python train.py --n_layer=16 --d_model=256 --n_head=4 --n_kv_head=4 --head_dim=64 --d_mlp=704 --vocab_size=8192 --activation="swiglu" --norm="rmsnorm" --norm_place="pre" --norm_eps=1e-05 --positions="rope" --rope_base=10000.0 --rope_fraction=1.0 --qk_norm=false --attn_scale=0.125 --bias="all" --tie_embeddings=true --parallel_block=false --init="uniform" --init_std_qkv=0.0284 --init_std_o=0.0 --init_std_up=0.0284 --init_std_down=0.0 --optimizer="muon" --lr=0.00702 --lr_mult_o=1.41 --beta1=0.93 --lr_head=0.0093 --grad_clip=0.5 --warmup_steps=200 --schedule="wsd" --decay_fraction=0.691 --decay_shape="linear" --final_lr_fraction=0.0 --batch_tokens=65536 --seq_len=1024 --doc_mask=true --train_tokens=609300000 --steps=9298 --dataset="wikipedia_en"
MLP neurons of a small language model. Each row is named by its layer, matrix (gate and up: input weights; down: output weights) and neuron, and shows model dimensions 144-239. Each number is 128 + 24 x the weight over its row's rms, rounded and kept within 0 to 255. Numbers have three digits each. A neuron's up and down rows have the sign that makes its largest values positive.
After each neuron's rows, "fires after" lists the tokens most often just before its 100 highest values on Wikipedia text that the model never trained on. A number after a token or word is its count.

L11.gate25:173147135124124124149114117128136119133136114147111126135116148146154124138158125130070138127156153104147128130150145155137129097163123101087111113121107113161129098122079130147105166149191119121149107171164103146128146166144112082117139118192164142115106129118064096122096133100105122110
L11.up25:152109171141142113163095142148144149147078111092151150109153119176151108124124108099096188080160114104128098130091108103114078150095144095154116119151156157109116123104113097131144159121109103154120144094124132114131114150142121137137173121121127099135110136140086132079113132091106146135
L11.down25:128136117093131122123111100129152138144148138091139196123125169115128138084118092171125140108153137158105159171101117118142132150126110113161093097152128131143104124103124102075116085127100103105125091117144101152116122126162112150088125104119096120124110119116154148147107142117133133120
fires after: " " 47, "-" 11, " air" 6

L5.gate370:121126148102131129161124143129166159159125145125110119136123191157094139174117132141145140130162141129094185127127177166136115146081119159108132153149145152120133101104104084143115124168127089124127137080106151133105111142116179126154135129134105109135151124157130123162093136150126128135
L5.up370:108140135123122121138107108122141103122130091119148095116155140125117126121130119161112142100078147105145143137121113101116150125113120161135134185111117161124178096122144138153107164137163108125159165126146145125067149160128084113156147127141145123166146188129109122133170143132120130146
L5.down370:120120136137148143123150130134151145128097134108116100125144140105124111156128145180150126079095109097138116121087134124118128127133087151139101183150154102126139092082153114140150155147110120121155112126116138117098158133132148103167206132124120121121152123108106077139168140116136090145
fires after: " " 38, " D" 6, "-" 5, " \"" 4, " (" 4

L4.gate27:128089119105141119134094116148115118121149079135095156145105109121135123135095126157127080095124094128127117120136117130102122114141156141117127163111162117108116161146129105145126084146139112165124164134129106123125159155138171132088141144150134105142152112092080124096109145134145198153
L4.up27:162156126117152163155142165132100145112143143109108110082118132085107161121141069113127153087113137106123130134138132133125120157157101160100115104084065165136143102145126172149128142154173122141135096089125135078080147105133144149122133162148130131125137199141125126142118116120129087097
L4.down27:121120134202128089150095132115176170122098110126143112071102120114150100091120113120146121140106129164109124133159124090136104116150127137129158134109149124143121116157095136126151141115158150117163116094138136126117148099113102070157122156109132135139159144164113097128115149110127149144
fires after: "1" 21, "4" 16, "0" 12, "5" 11, "7" 10, "3" 9

L2.gate649:151093099140133111082141117168138097145145098140113140174137134142143157153137123111152136090103160151129132112140120139109129157108141142106107146131160080155108141138109134107071127123089137093111153142118164134122140136076116125149147069061122096100141110103112073104100137117172116106
L2.up649:107134145132131105103120112122167088115131159139169091190121128126158093070145116104149175143112105129114141121125102172125165140103115128109103137166130139177108134131105117116120176149129117131072113141124176073132133105107100108156145089080117119151138139132140103132108190120127160128
L2.down649:110085119116152144106161129103096112127120129135125148154147130154137109150180121161134072139110105136120127096107103083114104123138094093186151125123157115107090133112123115138093111116119133111142155130141138118126105120171096187126126137091148121111132131085143139150151084116173152106
fires after: "0" 30, "2" 24, " " 14, "9" 12

L13.gate654:128104119067113157172119128179161139093064113153119117114162159121130114129111157102093123138122141121110147172107118101132156073139080116119122122128138102126151151105131146173149147137101121108159102154158114150165137116145151135126142117088142153122180115117160122130134167123114128118
L13.up654:177124125131144149189133123145144104104084102096121138090151100152169136124112161124088140097099123107134137152122127163120127150105183070109122158146149167123176170131098137086153100137119138142133130126119122141114135088141144105131169119144128079135180133125126167127146117130148141107
L13.down654:138157113125131149124177100187108136134129132000129136134075123122125141132129161098092126109141106136140132221132120153149153120140126119089120133133127120119105126137124144147101159134120130125140106126150090095158134092089143106126133136101116123135142122113163129159156131116109148112
fires after: "9" 41, "1" 26, " " 9

L2.gate68:123127122144125103132131153129142080088173132112116147125135141125152129117098111156160195131132062113118161090147109129139148146106162118127198141129114149102154118140126130126163134118127158103141123100149146110131133148143143124099132130133152111131163108128158117079090161132130158139
L2.up68:160154179101117143164110139162103116137126114155114090117143164101137105110091113161146102127115107121123157101160100135130122143127181161109130152129122110088142079138126081104151166154148156169171099125115101139111087127118106129144108121139126134142156110135133127103127126148133110137
L2.down68:145116132129134134152170134103093140153084118135113123109135136095115110099144116128159170087126179141117153112124104172142127103151162144127115146142134113088126169143125164131129119081117159125078145117096150163084147174135136109160163094129109155086134104125117149114122116133137128091
fires after: " |" 29, "." 12, "\n" 11, "|" 11, "," 7

L12.gate469:139126119169134136099092134102131147114151137092112109104126122094080116118132129113126123146142115114116116080117138160137110148139129151142142127125106124092132100110072140147137110158128102184116090107109124093178133103099106125141124123133137091155127141103176142134111150104137110147
L12.up469:095175102154145142091133111106101119093108116106119113130108135082102090156119148144103141155137151112133141095114130128134081118152133115151178123153136143131163153134098112117126122091106092152119144135132131104106144131118119160150121179098158104144137129102155083122110117153101145111
L12.down469:133144130124112095125097187090116145123103129096122172142125105111118142108147108119113118095112081123112072120132178113202083122128129105122119100119121103121130104088092127144124085108093108156154127127152149139119140108143156142143137143149120125158137119105152127129145123108161116112
fires after: " |" 34, "-" 15, " and" 7, ":" 6, " by" 5, "," 5

L2.gate521:141075139146101124136137135130139117080157104154115145111176105123092123135161114145104148164150127099112165126124155118131175094129127124200074139144100155120113118115125118112145155143148141123164124139163131128110108091129121120123150181170171148148117116119165139136139173145130130069
L2.up521:118101167099149145146115121147126170186115135100115103146149162164118185167123159127086166170166113113141084179124113089122150164137128143131135168115138133126101112114147145141103139179106134124123143130117161114096136145115119128161190119118095130138121153165101125108140115126134125103
L2.down521:131103134178111192150104184142151123139085164046096116127160148149101143109158134127107163162138075124085119138120138121128114136123132183123132161123096154133108093166093134131117124099094097094172131128147137125113117102119112136136139163108102112137113102113109121132142140165116130107
fires after: " " 66

L4.gate124:128136122082129103146111109121130148112122125046104106156110109105147109132122150148130135115134124118134131115083091138128120100120132140119154123104142102103129117161138125071125124120122142116136106154157110112147130115153104097102130099110135113128098137139129125136104146124139146154
L4.up124:126149147129100138153099139150124103114109103130152123095162109096135157077164144138128168132122090163116169139122126127140125144168149118102138099132096144173127098136168107109133146146133144082138118139116129108189124172140143146124161118125125076141111168137108157152063117108154123148
L4.down124:091115114159112174129105120135140138129134135125120140110101113112167170093112132130179170201128096158117148147113123152122134135108146154129156156102106144113092097108141072080131174095114157069121135168128142166120145145124138138138123131114125107134097130184118136085145118123107127147
fires after: "\n" 58, " " 10, " one" 4

L11.gate406:134106107137149137160102127115152106128141142128092138111140134119122115112146084149122118139138131108146134108096148117178149122112102166113149160106130143108088136136144128111172132140168156097126189143090092096148159160107136138086103151168114107105102128115139117130164125132118120166
L11.up406:126132171098084157112157122187157148141124117115115142100162128112105150118136141151145072126162117107116114120140122117141146102106139162137109121186133148108101084174114165163162148131130100120111122137143113126176146158126097124117142151116132146126093145130073124167159145138097145150
L11.down406:143111133090111144142138159141146109154087125158124118163143142153135128117157112157083133117087147085146115138117160075151113105160065119114144110141147159153114112166119154109096130142064105143130096124136155136130086129118102106104122129151170152145119117123119146145122122137143154129
fires after: " " 58

L2.gate651:139144142139124128129108150154127123111111146143108136126089162141119144139110158117127130097135106122127172172117118119105168114123118138101107145161134120114153131133085124126123113117115129122151128070104116110126099123134126099173145121120107155137127085119111116108103146086148080143
L2.up651:143127124157140119113115164133109133149105162109078104150124146107130146077110132085135136162102102116145106153094091107101128138171135123125090163124090137114156148068108117157161134138087128108078074135136136091155098129112125134148133121146123118136139133127115081147096140111128178145
L2.down651:087134117107129131108209122094115112142134135173121158128063100114102123117153099132142136116105133110126143142109120123102167169130102112169076119105112117108099144090170061089162150122108097116124138159144107158157136116120153139091131150153135120157110126126154149118110157104121186119
fires after: "1" 70, " University" 14, "2" 12, "9" 4

L12.gate531:115052109158114124113143134100141091148124108125141134123117094147107102139087176155165132115159133121135103169097144102150120096104130140108089140123102109164144120159081158139128115140059096124155154142117148158096136090140132131128180122111141111160152096105155077106177140095169149118
L12.up531:137123109113163169140147105112160141137080102111131163152121156162130174117117157111154087108165128122133154122111143142123156161157089126083197174127170148116145160129141121108098175173106126145169108117138132117131141156133147157137102173135118115136171117151136118132154138142170135082
L12.down531:101150073173135096118122117165187107108091137183101097127146091122166158170154156105148093099144153134124114138078133118166122085090171082142085092114108116145131109125135118134132109133146138154134137139147119089120125146146129133118145106115162151157149122098143132116162155080143093163
fires after: " " 34, " the" 32

L12.gate377:169059153079156115138127074078141126138160141136117163123104140111130144154104088119147128138146085119136103093131156114156147148128149163124101144131071154113122120151106126139136136155114116120129100141161138106142120124128171125121123095141063114118107111088152116120167144132134102138
L12.up377:150103131109121134156118096119143110123118145122108149199138101112124190162097113191090119132157087082142148078138146148126174164146105152109117136114107102113118177173124102146135124134116123104135128129153101102165109116147101147193138122152098128147128131125146108138107110150129096115
L12.down377:112140127134091181086157107154139076137128143099139148167125085111137097135146142138147104138134148095135107161084157112102096124097117118168139115086111134125073127148106115158098113158147152137116079129138128097126142126210129135147113131084128106141100121152122148180153149135168154146
fires after: " " 55, " a" 5

L2.gate144:137104120115119147160156116124116149147084131135097130120115110118140109134155121148140135156069146152124133110124116160138106146131128152151104117133165124101150132079160086113092108121130086119148106147137090129147176141126127089085118122068105102126059125111131125117130125112109147114
L2.up144:124130146184128131106088149146123119103099138108123111099181150083082156149189113145088094124124128118118139134158090115156138130173138131127148106130106130109123084122123087153151151168124157140132120139159111171157095145158142183172074125111169184138114122141154139158102125095110110147
L2.down144:133141100147131112126121129122115108125157147088162131129125125091128150076121122110121155113119101143110142131125133126161121162146129107121144172117086129198150107163151190124162125130147131109117125150130119150131109117133082099088132132129128134098128135124119128163133086098149103129
fires after: "\n" 38, " to" 8, " is" 6, "0" 5, " a" 4, "3" 4

L5.gate127:144083146117079130133114118137192100117105142105149101136087172108118128147125154189107100121139119148104113103128125130118121143114127121112105167127161103115108153124145138133141079123152094067094084127110093152120134136158186110172108111151125181121106122126103177126156145150117101100
L5.up127:124136140109131119082157113112133154096118080114101115129124149095125112131148130155136148127138130131127120104175108161126113137132135094168152176142108153139119083156106101150210111123165176121108102135162120141158134116114133115135105128092089136130111124140130164116125138162172134138
L5.down127:119114125125100109140160166139167090098132106100094142173130100121108127137108125132112148136114086135096112162141107084108133169100150133111096115129097129101133125090214137148136072126166127131145162155121138143120153129089091128164087103137088142125147129081080146158116168103141115083
fires after: " " 52, "-" 23, " (" 7, " re" 6

L13.gate55:103122182098108147095101148157142142156093090118149114113142122117129113120117152093109085106115091149129119094115147093153140133082144168138115154127096114141117103154111108110162094097110153125103138190113126142111142143143164116112085124113118123136150127096135095134159139120100115120
L13.up55:135123100128163107069166125094116176142152097122158155168134084168155160123138117129126119187150103084139089120104101142124174119118103098163163143160174151149118116117084087138127159108097118091135081116120157123115123142130146134096128142129153142145186115163166126140132116121156131119
L13.down55:155136115103097160128187111132092091113129131150167138147147094119084136096106127157170131141133103072135130132092125116157121111095154114127124114083124168147109109121126100125132125124187129139085145106115121136112112113121128188115170130119166134159170105109153129110151113123091100116
fires after: " " 60, " |" 4

L6.gate639:141127134118116102141146156124099134124131095147125092105107149115142152118162143120137144160079141159133136131087127126103141131107154116165141101114102112089153158163100144106165148168170102151156114158123140094159132156123143134119149145114145110101147115075120103106144138107126126105
L6.up639:102163147129089164123151129160173120106133095156156088115151155104098132141115121102121152101139108139140143146132131164145104126125162102176149125149080092143119181100113106115114129101147160150127151179133130149098153144131097135108134107178148126140152136098138090157138132091148127150
L6.down639:131121123103158144130039127119116149129149109140148105151110125120141065181092112128130156125134142161141114151156149111150140109125105117179124154103148140133144122086189110107110119100094146135104105109154112144116126162086126084186131110120130114132111154133170113118142141125142117108
fires after: " In" 14, " the" 12, " in" 11, " A" 8, " The" 7, " a" 6

L13.gate75:138132114079109158145102135138110143100154153163115117137115094109129119159076179124131087135122150100069154097116078119130145151138120135120124121069121117160112155102162160079142146127156149136150095131141141126116125142113082113146079149086145119147135125135115116131095122117105137109
L13.up75:087151102136092134120120144158121108138120126097107151126122106155140109140137152095133165133126096108115177107078105104128108092173129114054108149171109164148130132141119155148109120136092165137149126125126121111144118122117154133186147125102114129132150167152134114124154108106126105123
L13.down75:118111116170129130123106147161104130143119140083120167148118102126109090133099129128114140131136159141146130125112160105145145151124090094113144163132127130075135143149140113100104111140123135131139098133159136128104098096090110127176186116119115128096132120127092186081144132120131098131
fires after: " |" 34, " " 17, "." 9, "–" 9, "|" 8, "0" 6

L3.gate665:121068155147137150165122136172147138127117134161099136114112121131112105135106135148163119121129101145111124118107168136130120139122199151122109163066151147129142110111116119185160143161137121104105132139141109125143142120118119108091125185133142098104124128131172175161083156109120097109
L3.up665:121103137124119140163125157106114109109132148141119108076117100161127121131108110148111100115152139083131150141171116103166150130088145084142109166140133116184154131167097129114132156108147130129052126121172121125118175138119148147139128146126136167130129084142163152171131084130108117099
L3.down665:089094135123126149098127134127111097142110139081121119112131124119172124092163129146145121114124118117120136116151125144151144119100158131094127153153130114091100125121157101102108163148083154094092095142137100140154144132139116058091156123119153091077133119126110125130069113092110147154
fires after: "\n" 82, " the" 5

L2.gate40:088100151172128135106133129119139106136104115123134073124106139136134123128138074153112146108144169147112103114141133102194097118071145112115121124123130159133125162096111162132096188142165130118118131179144115173170156176150141143184149105129134149158138091073142134123116151161136142087
L2.up40:175130116133129131200145128129141102184149100122124112139169147133158121156112137138165137165098161124109137109148133114144107126093104129070121133153092133114164161124161109108119116143181134074121117202140091116163154143131104145154140166112115126175123121137107123157130088124152164147
L2.down40:111151094128116111137089144122119103152134154171148138106125167147142103123105153122130115116092156150145148126142113144133099159125149129129124106136109172079191136137124150132134095156167098116107135133135121097151156088107143114151164158123117118152146113120100107123135123122174132179
fires after: "." 32, ")" 24, "5" 4, " |" 4

L3.gate17:107163177091113141132116143128125148099139134123116119126160147130128115118092163180141138136091114142133112115116157128156050135116136167103162111172126154124108105154075134156167130162099118150133104136152135103090092139122148170159169123118153128113178124142099153112120144123150112133
L3.up17:174162126143155148109127111128095117115092172085115141154135129077136125113106126130132154138091125081117134143125105135134145151080153141129111141164130131150099096124120116165192169133135128121149132126171137119167096149112163118134131112156123092114136147111132105103152107123088146115
L3.down17:109115151156151134122140116140093112075100161127172129147114120092109124119114134147117163134128145097146124114105103135124069133111110120155139150140108145116126150139105136096172185184093128109110167121145111150101106125103161190110168128152160136133160127164128102121134127119123118163
fires after: "," 44, "." 30, "\n" 6, ")." 5, " " 4, "-" 4

L12.gate76:159119135108112068136161115141153150110166114150153106146114105136101106142077153121125147107141150177147159114114104122130113137128155148120110113140092121120131138139140139104113117119099158116148157109138130154109119089148118151117125102138155068167150136127113128165101147154135136125
L12.up76:169103095140146129147153107135110156149123135122169067093142124149135158128135071114099107094152126119147115106144109128118104141128141157106135124169133142135117135152148135124131120148102115140140149129137109121110148139194146089150112096082116178141159067158106101144191076139160108157
L12.down76:138126110140171129101092093123128125101112131113123097104163140112139121135061104117106097102143122139114136104130094134116114154107114114098128120116156078142119137091173087071120136111100153134130126135150098145151144132128127120114127164166126147188126131085130162104158172176134153112
fires after: " " 51, " K" 7, "-" 4

L4.gate501:149118136094148085116075138121113136123113125112129137193145110169112112151130177165144140117109097162078123154110083114128109094088142128124151151071088126116101126183116121137088167134140142120116117179197136122128175145158107093109155179142109157103117113119151163132117135130155123128
L4.up501:150096117088139140151103146110122109140096113111174129137150135181152108137168122158127129094121125121157189112145106127107098094103137120132139121139115137175124124137112115118096131144142136133117149159148155116111127129106135108134131140079120126132141142113115196153119157164146107141
L4.down501:151149111112126118107134132117094152141121097134126161129138121113129118136169156152149115080147143074163134134135115093156128150158109140118109174133142140138135135114125147081127115152142124107113164144131138128122117129116143161133140135112115152175132175088138158118152149128139129102
fires after: "\n" 62, " Dur" 12, "Dur" 7, "Follow" 6, " end" 4

L4.gate402:131107113197142112158131096112157136105103137073095167134134139112107125120148130147141151111115133132171154074130137115146114111164089161093120108120145145140173109139110143135100126138129086110146162139133127141089106123124124166144166099115138105119140117161118102070138104146064120167
L4.up402:130133128171128161103142169123106120121101131094131119149182157124077117083131092123114122147140166122118115116125102111179161105122116087156144111144053152109127142137131125121101111140151137088100132140150125132127155180121115143132165168140139130142134149121160127116124126145153097090
L4.down402:119142130122083127098127138153165166130139154141159106137183096101158139110120098152108132081096127124114144135098126137085130121114120099152189156094128129142153145166132099127081150174165124104117131127147142113156112155136126152121114143124106116140183166139145143119130078141195147126
fires after: "\n" 66, " =" 12

L6.gate466:066083130156081112117147164133146102158160091090121131100129097133131134149173117144131094153128128142143125146155106107113121116122162132102144130161110089127141138140119099154140121126115097140134103129114104118126101064139151123126142116095125172174090130112115100155092146114117125127
L6.up466:132099122114123121106102125109144106107132170136107116127111119135136186093163139126160115120164112107144099120140147135149088171127164133165126154168132130129127093125143123104113141160135190150165096112111124097140145109141114131117105111102117132150185133120102124099172141088149116145
L6.down466:096137075130102158096091131125134110121161152198134164139086143142122117092159110125129115103128160126125111151140095126168122161138147112121151115148141121089118110134089128157117129126130118122144159156135112159089095105133122111114110165118118112184187116104150112129133131144122121132
fires after: "'" 43, " the" 9, "s" 7, "The" 6, " The" 6, " It" 5

L2.gate680:113102162111108127133161138120150140090078135111144153095156104151145099147115161124159166134178088135103162109174100129159149150106152115085160129095186141137145121171141077099083092165127110115153119137152096120122158154179090136139146145150142133132163081102114124105135104118081118115
L2.up680:139148138116137158137177128145104126132141139166099147096150114137074098143120127109087144095123157109100131097109123127128122129148149132080133113157143136115115109144133140099171141168108114086126122153099132118151101147119158116152118143173165124137139145157145160100142147101091132180
L2.down680:171169136111135133074152110147140155162139153131156116116107131071134153118115092154113073083106123119132132146124138128126110115131099108170134121130121108108116091139148152142145163133168115116133059130114123152122135122133101142118099148148144122120182140124143138114122103133116107156
fires after: "\n" 37, " =" 29

L3.gate437:150125155118116139157140130156122118074105138100063113118129120163104100157153139143159142069154147128097137167112091153171162145138091134156110130116115079136137128143060156122141121113152105147127147119157081150124147144087128103098136188097122148174110127102121123120138131118131150106
L3.up437:137138112148139128110143145117105135112137116099122107145136141110129127115129120125152101142141121124103160134114129134121143127153103108084118151122132115155150127124094164129157116127181110153011106117147148131098145130054144106085115155158100180109127130110110092132134132137110144125
L3.down437:130130121130142127135105133124138146116101120122069125145114142136151141089120156130147124110140159105114148157144159157143138184142133097141120180115119107111084118141129101088111125122128125162078127132108150127106126108115171087120152114120132141130153122156117133118145129105114133144
fires after: "\n" 99

L6.gate434:157139128136161127097092081130151157154155164146098141115115115124102111153101124134102119089171104104135107130128156095129111129144097143090116114133111110095131130123110088123121118164141159114105139091120147139139103149120155158111103132076121114153119081124134143122100152104108153110
L6.up434:096115128158128122118141125133133110137086137104081105142163142089115109183080148120136158117148159084138153132118135127110124107136129115090138107111135140108083129115094117126158095143122111123125092119117145147126155085148134107121106112158103128154146144102089145088091130155122168150
L6.down434:064144133150135127125096123152129110066142129151107108151137111096124112131135073116086100106126110108078114132122098092124103143118112165113121154153088148118146118129103091146147120135150123150130161165162132146128142101114117129135096140139112145147200117125155115111141160057129135114
fires after: "," 44, "." 13, "-" 7, " and" 7

L10.gate399:118113114134147090140128111091153100136129134102102082150141125127107125137133142146107123120116148150131119123116097170101155143105163140171141098143121122114140129151122119127160103155139158158168107143115121135154101161145129122131117130123110124141145110101107104137100135100136117120
L10.up399:153116136156167086096171151157126132098124130070123094141097126153081167169091130116131097143109110114140149149120134158127147124106142145102122094179115156085114129114089086125114133127170160183104121100098128139087115140144147145116142117143156152131110161093106123087128094106143172126
L10.down399:101095118144124089113120148142143138166083130133119130101141115160125148117113140130144137171082099160154129140143110153134136181126157135153121118116118137116109148131110129102146107126170127162098145107116139112139137118125121099115100134134128114116191124134100166108125124090173124112
fires after: " a" 38, " A" 21, "a" 6, "A" 6

L3.gate242:113128145097124110103155138127129098102137125154075130168142152147134141139122127151101119089163113081133136104095151116103141119103157136155123100116175141128133119141128125121116096121148175114130127077118129140085123106107231198096129118119108106159152117137106143129111126119152127108
L3.up242:138156156132118146123151110144138154155097158107121064082158147105154152108091150110115129117132132134104133104146126151133131164145190130114093145101048144105128131121143133119136111142126111125135121108102156110150137120129092137127132107146146172102116134120166176058156197142115121114
L3.down242:113136142126118141107165107098117062129117106154107133135152165150124110122183132095145124099101068130144143101111114104116100122145156160115140121145102089098166104140137100129146155095135117150138177086130112140124153134169152133140141136110104139131126149106116134110132144155151176148
fires after: "0" 64, "2" 16, "." 7, "5" 7

L6.gate279:161126130088146126115152135136098162129166113128136165127113164145109155086102141157114123109171115130078140153133129093136151144120150129168082125122129112145095193109141133125180150134160149157157156084117178102159155164119117161144131155109138133140125166157118156086140133134143124146
L6.up279:157136145156170146133186119132100171136136122111127150105107129125091134139105100104137129106139112144130121127093121130130156162124080142147125128133106148150158134141165115062140120144145084169118115120128131108106102097109101181075127138138155127092096060161159129108117134135116148146
L6.down279:127125155101165106095160119157114151134101149174159135124096092159107096126125148122155147117148122164148145101103112067169121140133150088142136111066123102093092143125112157098164146130140128159122129084112095184139144114130104126154142109115118127081149172135121104104130114120136095112
fires after: "." 52, "3" 8, "6" 6, "4" 5

L4.gate172:100126132098143125159127179136115083137118079105149130119118124113139139143155112119162132129102120105090115112117097169152193131126105092095179116130096088164128100144166110090095109157148163130132157124112108151136159135164116147191096146127120158130141090110164112131129161148116141109
L4.up172:139099168122131123164098153094105118142131113103106123120097147140129144155131139127059095102130147107149144119132127114107124131117176132089133096088165147097139131110133131107101141131138180093111152124157115131145163112108169163168138121148152135099144118155117148113089142179164185122
L4.down172:154135160097104085105172160135109107105150106128108138174117145143137112080130138188157096117117131118132114122117151131154142114121116073093145104138100127099120076143127143125102134137074105178116163123147150158105126122120115119146122129110150147178138092134161128131139106107103117102
fires after: "\n" 77, "2" 9, "0" 6

L5.gate583:098116133107138119091158116144136176135149121135154111163125132122103099145152138156095085117150141153122126167122155148117131158096140129146104139141097182100165157111125078117132114121131133132156135169117075167061122090118149128155126141146119160142084162085128144138082161113128109146
L5.up583:152161116132113119117130120125112136121106146127124145121171127112097124143100089170126104079149167136156163164101121092142125100129143085153167149134107165053143117145096140149183141099129148160147140157118114152127102145145119089142118121107107104128147145121152208098140124135132137103
L5.down583:138113118185108141112143100122152143115109151130090150116142134088124094090129139141126116109125099138131068128160143123131097141112130126170169136161121122111117114136121196150158127151088191123116113138121125111132150157120107127199095122146119077138150162162154160143140150098140179094
fires after: " (" 20, "." 20, "-" 17, " \"" 5, "we" 4

L13.gate584:120101145123109120120109144112120146091135138124125121145183101129077090114126091115130107124136087149082057093130140153185161171122101083136142113152131129161098133146133103115117081152126122108114133108111114105156114124133125104116120166146155164179119068108136157113165145121088131099
L13.up584:113100157136154141152144136113144137123152147142130126121130092127131074124097152155148129170121123112115111137096107117104141108145136134130124142091127113120075142153171126125132159108136168111120136131100126117135130164129160105150151109125090157143140125090126103160120216090101116159
L13.down584:045118115102140122153122131112116156124163126143172126093094155118109121106149141096133130117101118120144159139113143155154153112142097172122134133142168122161130127118114109156135118121184122095119108066111138145140141149105101121151134142122125075093113101129131167133088133104112153114
fires after: " " 59, "\n" 31, "1" 7

L6.gate547:093139149153156136111096109119127171138143131105086151084161151043111095130101137110130159119110091110161143176131129132097111108117120167146163095106128152113159140192132179138142129150115152169074159084150152110119133084143161141118107114159134109141149144090141138134097123116108140123
L6.up547:130121084161131127132107087132110100124145135112115172158117149086104145150095161103143103122156072097155117142115099128116151146133113101106143115152178145121102112192160144134149108120111158109125120145145139135126133107136149114149124127089139125120172128115116179140148128119107124134
L6.down547:097103085089163118110117121135111136097157133213110147136143097109128121080107132120124134092092110138140099145118096146145124103137123158105142142137130153109136108149161161115155180140145144122114132128155132176103144135123143135115110110114157128109142101103137125141146139147078105132
fires after: "," 84, "." 4

L10.gate208:130100128117140145150138102163119124108076183100121114118112107105098117082126131139124085153104164112123154154151127157163103105095156136111125151115138122131120112111159115105071082095145123137142161154125090156131129144111111126107152099127132143121096115163125157133134199161142141115
L10.up208:105128067120104175129145076098088111148106128121093138156126147144156146130137118152143110106112128150103102138143098169119126104144119129079148126116123138178136077107109136130106086163149113160109109175157135143141089131107126175131139161145137113147119144103092142089134135148178135087
L10.down208:142113088114130142110149184131134144113081201171143122112136140116126116162150148153104141128100185092123140108169122135147073116118164109123113122088130135128181145084146140092116088110137113140169158139154108147136086093143138160121151096137172110128107140161138141123135111151161099124
fires after: "0" 44, " " 17, " |" 9, "1" 6, "3" 5, "5" 4

L12.gate340:173158115142141142108107110136101113116158140130119129136102180080112134102132122180132149159134128118118141100122106153141095130133145158134111147092127093062142105161121148147073136131166122156101138163103146099106156099097145139132141151121088108119130125098138141126133114132119164142
L12.up340:108111097124113104108120154123154112149099160112139131118127140091090125102147124137119171116098156118110125167079148119123147117124133133102136121137096103130154112106156085109143139189152075124131111104104142110125157094095167113131066128140090144104141127133118107163089123161106135158
L12.down340:143159111154148133171142117137101153103134142116106072130130138120150157091115139145146150112140140146115117123110120121151141144125129122098121150113118135120135121134132139121108154117117130094101122122071122118156110121101134106149100121144126123127151119094093121127115139122155097136
fires after: "9" 28, "0" 22, " Na" 6, "3" 5, " " 5

L5.gate469:085115141115180153116108152124125132139127106187104176121131075108122098121093106132129110114140109151110127113164185101140149123142134108132100163096162144150112135155104134152125095121201096152151101151172124113109128102142177162120128131124132112102097129085099121117134134114122146144
L5.up469:119101128099125117122148099131118076103095118082140146138111132161071101115119130106124157135139111183101113152129143152142166096173097148137128130141142163148069153145116140122096128123154117157124145117146122143132127159125117193116181113146120168155128139156117166119141106136116113087
L5.down469:131121132139133131115149114170140138093110126143152177118097127126141149109108145124119129119127104100161116085124088113141111093156090119109102136135132151178094105143101174138119126102187150123154118140105143157126105140125103163158173167107099134147149185163140170094160136126113140137
fires after: "9" 17, "6" 15, "3" 12, "4" 11

L6.gate317:119158123104140128118129124142101131118134100107118148112116161104099126117151125090132128077107146137055122155105161126137144129161110152086162100147127122135147157146108129110136162121149098129147149115093128138178140139134164109127125118127129147118107147107104110166071168126145185148
L6.up317:117156131158133131101170116117102136115057093173111134126110102117083130110123107136113103113146097147093106155112119132142123150137118141121094100120066158104137133105148118137139130127130114155133144156136118129181106090136144117131112145106176124113123118096150189131107159177118109161
L6.down317:102137141151105122126136137166115145088130153157074118147098128122139141108153131117100150150129114109118120149122138120161102104122106096123134109104101095100129167158104128126120143117151113155136124139162081152121177133158101136142095083142111156148137113181141152127098148087163119141
fires after: " |" 24, " (" 18, "," 8, " \"" 7, "-" 6, ":" 6

L13.gate118:135125097115101108129128096131139123150109098107107127174145148106100105133102111133120127122135127095111117127125119137164103107104129188115139123138074158137176153118111104124117099134163133138126118106142142162099159108120116077105179130108128205174146121159109123114126151167096131113
L13.up118:109145128149121096167101085109138117118134125065165105139095106137159125133117129075141109104119159096148145179112116156154113148104148147119107125112143189120132131118166146115128141139091150188082096163117124105122116160112105116139144157169148156109107144118135116147113154158164109141
L13.down118:170095097116101138141158156151116146121147139102087129155180139125110153121106110141141163127159122119109103085096113144153125125143102120086144150111127103135173104139147115120115138117141123113138093132148144145119144107114152119110137144117141128127116139105115096094114145113090120148
fires after: " " 67, " (" 24